Weights of a small transformer language model: 6.45M parameters, ALiBi.
MLP neurons of a small language model. Each row is named by its layer, matrix (up: input weights; down: output weights) and neuron, and shows model dimensions 64-127. Each number is 128 + 24 x the weight over its row's rms, rounded and kept within 0 to 255.
After each neuron's rows, "fires after" lists the tokens most often just before its 100 highest values on Wikipedia text that the model never trained on.

L2.up627 [ 63 137 138 150 135 112 115 126 127 151 119 139 103 158  79 113 118 101 115 122 108  92 114 163  96 123  75  94 137 103 112 144 109 164 110 141 126 167 143 175 175 106 152  90 111 120 136 137 141 112 160 120 106 134 126 162 134  97 120 118 125 119 121 107]
L2.down627 [124  86 117 140 124 129 110 153 105 115 126 146 148 165 188 119 136  86 129 151 114 113 118  77 169 153 139 105  94 118 152 128 160 111 146  95 103 120 134  99 107 129 113 140 153 111  78 116 115 180 136 140 104 128 132 132 111 148 190 138 182 119 128 146]
fires after: " (", "(", "b", "c"

L2.up492 [104 128 104 147 155 121 126 135  85 137 189 113 111  89 127 116 148 153  89 155 125 155 105 167 138 111 173 128 158 133 134 110 123 131 136 168 117  83 167 113 115  96 136 147 143 154 107 123 135 148 121 142  79  55 148  59  73 140 158 110 111 157 151 113]
L2.down492 [165 169 127 105 125 147 131 133 132 109 111 129 135  90 125 176 130  97 130 114 127 128 100 101 109 118 146 119 128 122 160 165 138 155 138  94 128 114 129  95 120 126 119  86  86  91 115 125  91 117 149 105 137 129 127 155 173 144  77 119 163 123  64 172]
fires after: ",", ".", "\"", "%"

L6.up343 [142 153 107 141 164  97 121 148  77 139  78  76 144 154 143 168 104 113 106 149 151 138 103 133 124 108  98 147 162 102 151 156 174 128 115  97 142 144 114  98 124 123 151  88 120 123 114  71 113 126 161 142  99  89 123 132 111 131  97 122 124 147 133 174]
L6.down343 [119 121  85 107  80 125 161 142  99 105 152 140  71 112 141 104 124 103 182 149 136 157 147 107 133  99 143 141 149 155 128 154 101 131  97  86 169 152 122 163 144 141 121 153 117 143 131 161 118 119  94 167 165 118 140 137 147 116 128 120 131 101 161 116]
fires after: " de", " in", " ", " to", " ex", "y"

L2.up330 [110 129 111 125 116  88 152 166 153 138 115 110 135  94 159 138 104 129 158 118  77 144 142 103 106 159  66 118 129 132 141 105 176 143 122 148  91 150 144 126  96 119 129 117 135 145 147 101 137 142 137 118 132 156 123 100 131 128 141 102 119 106  91  99]
L2.down330 [137 118 129 161 127 119 145 146 131 168  94 107 130 107  97 116 150 116 144 149  85 129 154 178 130 156 126 124 103 149 160 140 151 168 110 104 114 145  94 149 132 124 153 124 149 112 110 114  54 161  74 164 120 122 105 126 114 123 146 136 147 113 145 137]
fires after: " ", "c", "s"

L2.up50 [116 145 127 139 122 142 104 128 103 141  99 126 108 153 158 110 107  88 100 111 143 178 101 112 144  98 155 131 137 152 147  95  99 163  93 184 134 124 163 103 129 107 113 110  90 112 123 156 141 131 124 112 113 104 152 104 147  89 120 122 168 141 133 138]
L2.down50 [ 94 132 109 123 158 104 126 140 144 157 194 130 141 134 149 123 129 161 127 141 117 125 139 140 123 170 107 119 107 136 121  86  99 172 133 137 132 162 131 108 129 130 163 158 127  75 105 127 143  69 157  80 145 164 149 128 107  96 115 106 104 119 125 151]
fires after: ".", " He", ",", " She", "B"

L6.up337 [ 98 100 115  90 150 160 139 138 128 139 152 115 102 122 111 160 109 115 160 112 147 152 157 162 131  79 119 131 157 169 113 134 132 114 105 102 120 156 107 149 176 129 156 102 111 104 113  99 111 144 157 118 125 116  96 138 135 106 153 109 121 160 163  98]
L6.down337 [139 143 152 100 135  69 114 120 116 112  88 166 172 123 130  87 166 154 125 108 147 154 110 110 160 161  99  80 112 148 148 144 137 118 121  82 131 161 160 183 109 113  83 126 120 115 159 114  79 110 151 157 137 170 158  96 134 154 182 104 126 109 111 113]
fires after: " ", "-", " (", " |", ",", "f"

L2.up601 [104  84 130 110 125 127 113 146 145 118 140 101 123 129 116 128  97 128 108 112 130 124 177 133 110 136  71 134 148 106 121  96 126 140 117 122 155 136 120 109 153  99 169  96 113 138 121  97 127 128 129 110 147 122 113  79 135  73 162 117 112 130  85 122]
L2.down601 [114 147 128 153 151 104 103  91 145 156 140 156 119 115 129 132 126 143 130 147 127 105 133 129 159 139 135 150  96 125  96 126  94 121 117 143 121  79  76 133 152 102 181 126 132 141 152 134 112 138 161 142 172 113  78  94 135  89 126  99 137 122 123 112]
fires after: " P", " C", " T", " G", " St", " c"

L6.up545 [128 129 114 135 132  94  67 113  63 138 141 120 141  96 168 145 123 105 139 108 132 115 131 128  98 142 116 123 136 119 105 127 142 109 117 137 103 134 166 132 108 152  83 120 113 150 144 106 194 135 115 118 174 151 131 120 145 141 166 130 133 142 116 143]
L6.down545 [ 77 153 114 121 123 155 137 110 159 100 100 153 108 152 136 120 134 151 117 125 161 121  85  77 102 125 101 103 130 110 127 115  97 142 158 164 155  96 147 126 105 156 147 140 145 146  86 131 112 160 138 139  96 127 133 126 176  97 115 137 132 164 130 144]
fires after: " ", "-"

L2.up75 [122 120 143 107 154 142  99 145 102 138 111 132  78 151 144 122 135 128 135 125  87 139 111 115 140 135 143 127 129 109 103  91 111 146 109 140 153 153 167 159  99 117 136  94 111 111 100 117 131 128 115  80 127 123  69 127 123 150  83 150 170 145  90 119]
L2.down75 [145 102 176 138 127 142 124 117  81 136 162 153 161 105 133 120 124 137 187 119 127 143 117 132 125 133 159 130 142 150 134  98  78 143 144 146 130 102 129 174 122 108 135 198 138 107 120 141 171 166 108  96 126 117 127 123  99 147 129 120 128 109 113 107]
fires after: ",", "\n", "born"

L2.up0 [ 85 126  95 128 167 114 137 107 115 125 120  98 135 113 125 117 137 151 154 188 110  66 135 121 147 135 122 126 135 129 142 128 123 111 134 127 114 127 152 125 140  74 144 103 105 112 117 143  96 151 107 146  97  94 142 111 122 136 157 146  98  80 124 106]
L2.down0 [146 134 145 162  82 139 143 170 142 173 113 188 131 139 157 139 136  75 117 126 123 163 125 139 126 140 144 127 139 141  80 125  92 135 146 101 156 128 110  75 146 140  68 154 134 178  99 126 139 155 130 148 107 132 161 110 112 136  87 114 105 126 119 115]
fires after: " ", "%", "s", "==", " a"

L2.up414 [113 110 155 104 159  87 124 161  60 113 133  76 129 173 164 134 129 124 120 171 131 156  87 152 146 163 149 116 122 126 118 118 106 140  83 149 143 127 116 149 144 163 131 136  89 115  86 118 148 116 132 146 108 121 136  81 108 131 122  88 168 129 107 130]
L2.down414 [151 114 144 142 145 133 105 131 116 118 148 123 146 105  86 116  97 139 153 160 117 107 143 145 109 121 127 103 158 116 129 125 108 149 112 152 100 142 137 157 118 122 169 172 131 147 127 159 140 100 116 143  98  92 120 122 178 122 148 114 147 155 148 149]
fires after: "-", "==", "ed", " ", "See", "A"

L2.up680 [126 130  99 126 185 150 118 174 167 143 140 118 141 180 101 125 119 120 115 151 118 130 164  95 136  83 116  92 162 118 131 160 122 103 126 140 163 174 170 180 130  63  98 122 134 112 126 164 143 110 137 145 139 119 107 110 123 152 129  97 134 111  64 138]
L2.down680 [126 121 159 117  92 119 151 119 119 153 124 112 124 107 117 123 168 117 119  84 134 140 152 150 106 154 131  89 129 145 158 122  95 154 135  85 102 125  88  93 126 143 104  91 134 162 108 128 179 163  89 148 127 172 146  65  98 122 141 143 117 137 146 108]
fires after: " |", " the", "|", " single", "-"

L2.up295 [111 107 109 168 111 118 102 135  91 135 125 141 128 166 103 116 116 137 132  75 108 168 132 113 130  92 138 131 121 164 123 123 161 105 111 154 131 160 134 131 152  88 105 111  98 150 167 148 112 131 125 169  99  90  90 135  97 144 142 151 157 115 131  82]
L2.down295 [110 180 113 144 128 134 122 117 142 105 113 136 116  64 162 123 173 111 163 156 150 100 206 136 125 145  89 136 114 116 119 131 135 114 109 125 115  92 117  92 165 131 104  91 115 119 104 135 134 107 127 109 147 100 146 131 137 105 104  88 142 145 123 128]
fires after: " the", " a", " ", " his", " and"

L6.up418 [111 147 119 153 163 113 140 169 137 127  93 112 105 151 101 118 149 123  97 130 120 150 103 122 142 141 155 173 190 143  88 101 102  88  92 156 115 134 152 140  93  94 152 136  91  73 104 126 180 116 146  94 143 102 114 110 142  79 120 157 132 108 116 110]
L6.down418 [103 126 124 176 128  94 159 118 123  97 119 145 146 145 141 135 104 124 131 127 102 159 104  87 152 114 140 118 130 125 123 148  85 105 158 100 157 145 117 134 136 116 128 169 126 162 129 116 141 134 118 174 132  85 158 158 139 108 132 104 168 147 153 160]
fires after: "\n", " ", " a"

L2.up40 [130 158 140 118 110  92 121  92 135 114 131 101 128  90 126 119 121  98  96 125 116 159 117 151 160 104  87  81 139  92  84 133 137 103 150 206  79 138 161 111 134  96 140 100 128  71 133  99 126 110  94 119 136  65 119  83 127 123 120 140 129 113 123 113]
L2.down40 [146 130 124 110 121 172  95  65 114 111 115 110 127 125  94 117 137 128  99  96 105 129 146 156 120 141 129  79 106 110 101 130 126 125 126 124 129 108 135 131 125 121 174 124 154 155 102 107  86  90 136 131 169 136 125 169 132 158 108 112  99 132 126 118]
fires after: " |", ".", "–", " −", "-", "---|---|---|---|"

L6.up284 [109 142  97 119  99 146 114 104 166 118 164 118  82 109 160  92 155 141 120 142 140 112 120 120 117 133 101 100  97 147 173 113 180  98 185 122 158 153 145 133 151 163 132 166 109 124 101 110 133 122 108 109  95 116 111 129 100 108 164  95 142 131 115 141]
L6.down284 [134 112  85 125 140 101 124 130 135 126 127 125 147  74 124 171  95 109 131 146  65 107 117 129 162 140 124 120 103 120 160 132 137 140 146 106 149 128 117 146 164 113 119 136 118 140 148 175 143 150 115 151 137 127 141 126 122 149 147 149 104  96 129 100]
fires after: " ", " km"

L6.up767 [102 101 158 149 122 107  80 133  75 134 150 130 108 138 121 140 112 154 167 114  90 145 132 103 150  85 145 115 150 144 140 145 134 118  76 111  83 104 132 173 128 130 125 141  81 107 142 128  86 135  90 124 111 121 127 170 154 137 138  92 153 140  89 146]
L6.down767 [178 133 145  92 145 115 183 116 159 139 156 122  91  80 139 100 175 134 109 119 186 125 150 122 134 142 101 147 100  98 140 151 112  94 109 139 159 148 144 157 106 117 165 107 156 158 137 150 131 124 174 125 127 107 135 111 107 170 175  97 104  96 107  95]
fires after: "\n", " p", "-", " \"", " (", " met"

L6.up14 [ 88 136 153 115 136 151 147 144 129 140 156 110 113  96 117 113 147 154 123 116  96 176 136 146 169 120  96 148 121 130 116 168 159  89 116 125 114 162 131 144 102  82 142  99 118 132 154  93 115 123 106 141  89 131 110  98  94 152 130 139 147 109 116 140]
L6.down14 [162 129 101  67 129 116  85 110 115 109 150 159 162 129 130  86 135 111 122 100 113 124  98 150  79 157 158 142 152 192 146 159  74 151 138 114 148  96 183 103 125 173 100 150 148 117  83 135 135 114 129 116 130 161 148 153 126 118 109  81 107 135 111 113]
fires after: "s", " as", " ", " so", " ("

L2.up467 [109 104 141 118  95  95 103 157 119 152 125  95 131 115 144 105 121 101 143 126 158  98 143 138 100 146 119 120 131 124 120 117 148 158 103 151 105 137 143  97 137 159 156 102 132 147 122 115 116 165 142 175 152 144 136 120 131 112 136 111 148 151 107 129]
L2.down467 [145 186 148 144 125 116 156 127 154 140 137 127 139 115 104 131 138 125 127 103 150 105 170 154 154  87 107 136 109 128 115 115 128 110 134 123 132 113 112  89 112 133 144 125 110 114 115 116  95  92 200 129 159 138 126 132 133 153 117 131  87 156 141 116]
fires after: " G", " B", " C", "ent", " P", " F"

L6.up661 [110  91 133 156 134 126 116 141 126 127  98  97  54  99 138 148 149 130 137 180 148 146 121 106 129 163 132 115 163 128  87 120 143 122 113 176 122 107 160 142 127 156 127 124 113 132 107 121 115 104 160 132 143 130 152 116 143 130 128 120 151 157 144  89]
L6.down661 [115  93 145  48 117 183 141 163 100 125 157 125 107 125 105  74 134  81 141  83 122 105 118 126 138 140 128 111  92 129 161 138  77 140  93 125 153 118  98  73 119 138  99 159 212 132 133 119 117 150 106 116 145  95 152 123 116 123 159 157 107 166  78 115]
fires after: ".", ",", " Al", " 10", " un", " El"

L2.up162 [130 143 133 146 125 125 135 133 104 135 159 113 121 177 120 129 121 128 109 114  90 150 118 122 107  98 132 122 147 127 125 105 131 126  73 152 115 109 144  63 118 139 106 142 103 145 136 147 132 153 112 124 150  88 104 106 134 132 132 126 124 151 144  76]
L2.down162 [129  83 133 126  89 107 125 173 121 136 120 172 149 133 145 110 180 101 133 120  76 112 152 102  93  97 111 152 107 132 140 127  83 120  95  98 138 101 124 101 121 106 146 166 101 131 142 147 136 189 106 117 173 147 170 153 108 122 164 160 151 122 127 146]
fires after: ",", ".", ";", " The", " the"

L6.up611 [158  63 126 115 131 104 140  83 157 115  86  73 110 139 114 139 128 102  95 148 113 123 110 138 145 135 129 124 107 123 138 150 117 104 132 179 162 136 143 153 122 121 136 143 160  95 112 156 168 171 139 132 130 127 114 127 138 122 165 104 148 120 100 163]
L6.down611 [122 165  94  83  92 120 150 117 160 151 156  89 143 133 128 133 114  93 106 131 102 106 109 123 162 109 111 103 110 108 140  64 110 157 127 173 112 123 148 143 138 121 153 127 159 166  94 115 153  87 125 132 145 123 148 111  77 173 117 124 145  93 138 154]
fires after: ",", " |", "-", ":", " –"

L6.up159 [162 152 130 127 177 141 122 137 105 100 171 134 164 121 141 132 110 129 128 140 114 109 115 168 115 131  99  75 143 143 119 100 151  86 157 185 130 137 137 105 141 143 123 132  82 122  94  82 130 158  83 164 146 118  77 145  92 100  54 134 145 131 156 123]
L6.down159 [113 111  98 110  98 153 133 120 118 130 163 110 133 105 136 107 106 108 106 130 171 123 172 157 190 189  89 124 152 138 117 116 125 132 153  82 166 109 132 155 147 120 145 139 123 157 143 110 107 161  97 121 135 122 114 184 121 174 144 130 150  96 129 129]
fires after: " ", "e", " Se", "-", "|", "---|---|---|---|"

L6.up153 [125 150 124 132 190 126 132 154 117 165 137 126 146 114 149  85 103 143 120 159 139 103 157 165 128 116 138 110 155 155 148 153 142 102 138 162 104 126 118  68  76 127 106 140 111 151  77  78 147 136 133 103 174 105  74 111 167 119 161 150 126 149  98 174]
L6.down153 [139  77 110 119 124 133 139 145 132 138 162 137  96 157 120 139 118 122 123 148 115 135 106 151 135 137 133 175 123 130 145 105 145 131 160  97 171 146 152 142 124  93 171 140 114 142 157 127 117 180 140 140 115 145 159 164  97 127 104 105 123  95 140  94]
fires after: " ", " de", " Re", " a", "s"

L6.up274 [124 109 149 119 121 128  95 110 111 163 178 122 158 132 132 106 132 137 144 194 105 143 130 155 152 137 120 122  89 140 130 113 123 156 119 111 116 135 138 155 129 113 134  42  73 101 128 148 121 128 105 163  77 114 133 158 113 113 106 152 136 118 137 165]
L6.down274 [ 80 138  82 110 131 134 120 121  84 215 151 138 165 113 103 152 100 110 102 112 126  72 137  90 126  74  98 149 145 148 130 156 129 178 139 188 152 114 117 150  72 121 109 133 125 123 146 119 139 148  85 147 171 110 160 133 147 118 133 155 139 103 117 113]
fires after: " ", " the", " W", " comp", "W"

L2.up151 [ 87 135  82 137 136 139 114 137 130 150 133 140 149 118 178 131 139 105 112 131 118  85 130 154 137 153 130  93 168 117 122 153 115 105 130 121 138 154 170 105 104  70 122  78 142 151 154 122 133 127 124 157 117 137 130  98 126 101 120 147 121 141 151 122]
L2.down151 [108 104 107 135 119 138 140 151 119  69 137 150 161  95  97 152 119 142 120 143  76 116 129 124  98 112 107 179 118 158 135 137 117 149  95 103 116 139  88 113  98 170 136 122 114 109 119  98 104 148 121  95 111 122 115 176  98 105  80 122  95 125 139 130]
fires after: " (", "C", "I", "D", ".", "″"

L6.up457 [126 110 136 192 134 124 114 122 115 103 157 188 105 121 129 113 138 127 132 174 108 125 112 146 113 119 121 100 108 194 137 105 142 166 123 186  98 105 150  91  90 133 142 123 148 125 133  93  88 133 115  93 114  89 117 100 105 131 116 112 143 135  95 116]
L6.down457 [147  93 138 164 137 125 138  95 141 120 135 101 146 103 132 131  85 109 186 122 111 129 145 160 155 106 142 123  90 102 146 102 150 190 137 149 108  46 103 140 131 143 121 114 115 105 155 160 114 120 144 120 148 107 113 152 132 111 137 123 114 148 112  92]
fires after: ".", " ", "e"

L6.up265 [ 99 100 121  92 139 156 126 146 143 120 137 165  87 113 120  57 108 158 115 114 128 128  84 115 106 118 128 117 138 162 122 104 130 123 150 134 154  77 115 102 143 143 127 153 124 153 143 122 156 146 118 136 124 124 119 111 118 156 141  91 123 174 132 138]
L6.down265 [150 105 113 114 114  86 168  97 135  87 115 106  87 177 130 154 176  61 176 167  94 154 115 133 123 163 110 158 160 131  97 164 111 145 127 137 121 152 116 142 146 132 130  96 120 111 150 109 101 112 155 110 111 166  98 162 148 145 130  94 122 115 121 142]
fires after: "s", "man", "ra", " st", "tra", "as"

L6.up735 [ 98 141 119 115 121 148  84 173 143 141  94 145 114 134 135 103 134 134 189 162 114 120 102 142 144 164 123 153 149 118 101  92 118  85 128 110  96 147 154 129  86 180 131 135 100  98  88 126  94 166 148 129 147 111 131 115  84 146 124 123 154 137 144 184]
L6.down735 [110 158 117 143 140 155 114 142 124 145 113 158 137 155 151 158 164 150  91  96 111 129 130 113 135  80 132 116 142 122 101 116 101 147 144  82 120 179 123 132 153 127 121 144 108  78 124 151 135 127 142 136 122 111 133 102 165 138 164 116 130 121 131 166]
fires after: " f", " F", " ", " E", "e", "n"

L6.up720 [131 111 137  86 104 123 118 134 122 179 105  92  92 133 135 172 140 130 118 182 136 152 104 135 193 126  96 101 125 142  83 118 115 123 154 161 142 114 112 114 137 162 116 108 111 130  92 153 163 111 132 154 152 146 149 104 144 150 138 122 124 215 131 158]
L6.down720 [ 90 135 104 104 138 145  83 146 109 120 149 160 123  69 124 124 121  99 134  99 117 164 158  93  94 158  90 111 156 139 154 116  95 114 107 101 137  79 143 138 123  73 182 139 110 149 144  85 131 116 101 136 139  87  88 135 134  85 138 129 147 113 151 165]
fires after: " f", " fa", "f", "\n", " F", "fe"

L2.up483 [104  88 119 124 113 107 123 132 132 132 109 108 109 109 127 133 126 164 109 146 151 136 121  96 157 137 126 113 147 140 121  76  95  99  78 177  92 125 135  73 151  93 131 126 114 130  99 139 133 123 131 134  90 118 110 119 137 108 118 115 120 152 122 121]
L2.down483 [ 79 101 163 134  88 122 152  95 185 116 124 155 143 112 124 119 141 116 154 141 127 158 128 139 123 148 106 119 152 130 160 145 140 162 112 123 145 139 152  93  90 124 140 103 122 142 109 134 114 112  83 118 134 145 127 136 140 131 149 147 138  72 138 120]
fires after: "."

L2.up491 [118 158 104 142 156 125 110 161 123 149 146 117 114 155 107 118 104 103 128 141  96 101  86 146 132 126  61 122 135 131 105 103 171 132 147 102 117 125 146 177 126 117 115  86 105 118 151 131 173 127 153 123 113 141 134 108 122 126 130 127 105 101 108 130]
L2.down491 [145  82 178 115  99 124 137 145 131 104  99 129 119 143 170 134 130 104 142 143  79 123 129  98  98 126 129 110 172 137 138 128 124 134 102 146 139 154 155 106 113 118 141 173 109 123 116 165  99 115 126 124 172 131 124 109 116 153 129 135 146 159 115 136]
fires after: " a", " an", " the", " is"

L6.up258 [144 107 134 103 121 154 128 137 110 181 118 128  90 133 167 109  79 110 157  97 111 149 127 115 129 111 127 118 128 170  64 106 134 142 101 139 161 150  98 138 133 116 142 185 120 133 164  87 144 131 105 114  94 149 142 145 138 104 127 125 112 185 106 112]
L6.down258 [167 137 178 111 131 142 119 154 126 140 160 177 132 119 123 132 175 112 123 148 129  93 127 111  84 124 139 156 143  63 122 102 115 156 153 125 109  93 125 114 124 147 122 103 151 164 136 122  79 117 152 133 102 113 171 132 112 147 151 124 125 124  94 153]
fires after: "e", "er", "le", "y", "na", "ne"

L6.up56 [152 136 140 145 139 109 105 157 145 110 129  72 122 108 125  86 104 160 130 141 136 137 138 130 155 104 116  96 142 122 140 111 114 127 125 151 129 161 141 135 134 126 158 114 114 139  88  87 172 118 110 140 105 118 119 148 154 124 112  99 186 183 113 190]
L6.down56 [101 186 135 117 114 135 144 101 146 124 178 138 124 125 152 144 189 113 131 134 139 125 123  87 152 145 162 111 132  91 121 114 117 145 125 106 134  87 125 114 103  97 138 146  99 110 128 100  71 130 155 105 110  89 161 114 178 133 163 128 106 135 129 116]
fires after: " in", " at", "ab", " ", " con"

L2.up42 [119 131 133 164  97 128 117 151  63 147 121 130 116 143 133 116  93 147 125 131  65 139 127 129  91 107 158  86 147 125 107 146 105 196  98 110 162 127 163 114 132 138 145  93 153 148 137 134 137 110 119 110  67 130 154 158 145 145  98 119 146 165 103 134]
L2.down42 [117 117  97  83 149 152 131 150 139 122 159 142 127 130 132 100 110  90 163  75 149 128 151 110 150 113 119 177 145 148 120 122 131  92 130 133 122 116 157 120 147 132 159 149 142 130 133 108 110 170 125 135 137 142  99 126  94 123 140 165 114 145 158 104]
fires after: " 19", "-", "–20", "20", "–19", " U"

L2.up558 [104 134 121 124 126 122  99  93 108 145 102 122 142 108 141  88 118 150 140 107 136 148 111 129 129 160  84  84 143 130 105  85  89 103 118 158 124 173 107 101 112 137 124 101 128 135 153  92 117 121  70 102  94 137 135 112 135 152 139 134 122  89 187 104]
L2.down558 [133 134 126 122  99 113 115 111 152 129 141 113 120 151 117 129 153 121 112 135 144 181 120 110 117 163  91 131 107 112 147 100 163 126 149 124 145 168 119 144 112  90 158 115 188 116 117  85 119 139 159  96 112 104 161 156 148 107  81 114 121 113  80 127]
fires after: " ", "wi", " G"

L2.up753 [ 82 133 171  92 142  99 149 129 130 121 139 144  80 151 159 103 101 101 110 156 121 128 153  94 137 130  72 126 161 115 129 140  90 140 148 123 149 185 124 116 150 143 108 133 111 154 137 145 131 143 116 153 128 121 131 134 151 126 143 135 136 110 127 126]
L2.down753 [135 162  77 142 111 157 128 147 126 163 179 151 119 155 120 181 130 141  98 101  89 178 113  97 158 114 177 153 102 131 115 115 151 113 136  95 115 103 131  97  92 130 126 141 137 143 107  96 155 152 143 144 110 127  63 147 116 143 127 104 145 121 162 152]
fires after: " (", "b", "l", "P", "C"

L6.up473 [130 130  97 157 155  97 112 140 109 148 106 154 110 183 151 112 156 141  85 115 112 150 133  86 164 150  82 139 138  98 132  98 163 169 158 147 127 112 155 140 111 167 132  92 128 124 122 116 151 141 173 158 152 174 138  92 127 132 114 113 101 153 119 124]
L6.down473 [109 136 132 121  99 161 167  85 137 152 122 136  93 130 109 153  89 137 135 152  86 104  94 164  98 125  68 138 133 160 111 115 114  73  81 109 128 163 118  95 139 146 140 120 182 176 148 167 112 128  92 112 130 107 111 156 114 142 155 127 145 167  93 127]
fires after: "s", " as", "-", "man", "es"

L2.up256 [111 115 125 153 110 139 123 124  91 149 129 109 129 112 102 145  94 134 135 104  94 177 134 138 133 120 150 128 134 132 107 135  94 130  79 173 135 114 172 129 114 143 152 144  93 134 132  98 126 136  90 112 165 135 141 123 132  90  68  95 214 165 129  94]
L2.down256 [107 103 170 100 166 166 104  99 129 133 158 132 117  92 149  97 124  96 101 145  97 100 132  99 137 156 115 121 124 117 129 165 119 111 130  87 103  88 114 132 141 189 171 148 128  79 138 101 123 154 138  96 133 135 134 128 127 157 154 140 124 196 165 120]
fires after: "-", "–20", "20", " 19", "–19"

L6.up430 [ 71 145 149 118 109 118 135 123 133 169 134 117  92 119 118 142  85 145 147 127 102 109 132 173 136 127 113 109 205 146 108 110 143 117 121 130  98 116 106 151 159  91 145 103  79 122 154 150 140 100  94 161 108  90 145 102 157 115 160 142 159 130 119 159]
L6.down430 [169 118 107 118 151  81 119 134 142 126 129 123 146 121 108 109 178 124 147 135 111 119 150 136 136 137 107 160 116 141 101 142 181  91 102 127 118 145 112 138 150 134 151 137 104 136 169 149  89 135 129 115 126 134 125 105 110 152 169 161 138 144 122 127]
fires after: " ", ":", "-", "|", "\n"

L2.up549 [111 158 139 106 140  79 125 143 130 109 157  77 114 139 174 133 118 156 153 156 113 121 133 128 186 118 120 114 135 117  81  93 112  86 132 115  96 140 156 146 116 102  96 117 125 125 123 139 128 126  99 141 140 132 102 110 105 135 160 144 111 120  87 113]
L2.down549 [142 101 155  92  74 122 114 115 123 153 100 160 105 143  63 122  80  85 140 122  97 132 124 140 113 107 129 154 116 106 111 130 111 139 152 174 133 121  98 107 105 121  93 197 141 165 120 155 109 126 116 110 102 143 106 156 110 122 111 136 167 154 145  98]
fires after: " ", " |", "==", "-"

L6.up139 [ 98 118 150 116 137 110 129 156 119 158 156 109 106  77 163 125 113 130 135 154 110 123 100  84 152 156  96 107 118 125 115 147 156 140 134 143 110 159 113 143 147 110 178  74  74 112  97 142 141 127 119 137 127 121 138 160 101 145 174  97 168 172 120 167]
L6.down139 [ 98 149 131 112 131 128 121 100 143 124 112 126 154 164 162 166 149 135 135 185 140 110  97 129 157 124 121 121 136 146 157 116 170 123 149  74 137 170 148 121 122 161  75 130 145 163 152 104 122 129 151 149 116 149 201 155  72  97  97 159 114 144 150 139]
fires after: " as", "F", " in", " De", " As", "."

L2.up646 [111 119 145 150 120 114 148 156 113 115 136 104  81 136 173 137 116 136 128 175 109  95 144 122 139 118 118 102 193 107 146 155 122 137 129 141 158 171 133 167  93 144 141 110 117 129 102 110 145  86 140 117 129 132 111 133  93 149 132 128 115 140  91 106]
L2.down646 [158 121 149  98 136 133 143 191 112 125 109 130 167 114 100 110  96 146 145 111 116 125 142 156 140 137 106 160 176 132 162  87 113 171 116 148  57 143 100 131 142 116 117  90 114 124 120 128 147 139 103 124 127 171 130 174 114 116 127 116 148 169 139 127]
fires after: " (", " /", "-", ":", "mmer", "D"

L6.up515 [ 96  98 178 130 115 123 140 123 106 130 168  96 110 150 151 181  86 111 107 170 134 122 116 149 150 129 115 111 139 130  81 133 132 130 131  92 139 117 137 128 146 109 105 121 116 163 111 113 143 121  89 162 144 112 125 172 142 125 169 113 141 181 128 159]
L6.down515 [113 193 107 142 157 123 133 141 131 154 109 153 156 170 134 110 114 122 140 116 127 117 135 103 148 138 132 137 158 108 152  99 135 103  95 173 146 106  96 123 103 103 169 103 104  99 119 167 128 130 127 109  99 129 198 163 121 173 152 136 148 163 119 156]
fires after: "b", ".", " as", "po", " Port"

L6.up697 [121 122 136  97 104 152 127 130 112 156  99 110 148 147  88 149 104 171 139 103 123 105 171 154 135 112 112 119 141 117 138 109 159 105 163 116 137 133 142 101 116 141 116 122 132 100 159  85 103 156 109 132  59 149  70 162 170 143 145 123  97 164 119 111]
L6.down697 [139  92 109 129 143 200 133 119 122 129 162 115 138 142 128 163 114 121 193 139 161 149 150 127 173 101 116 139 127 130 130 139 143 127 151 160 125 128 110 109 138 113 106 105 164 137 135 118 119 144 153 143 129  97 159 115 114 132 102 113 137  67 145 128]
fires after: " ", "e"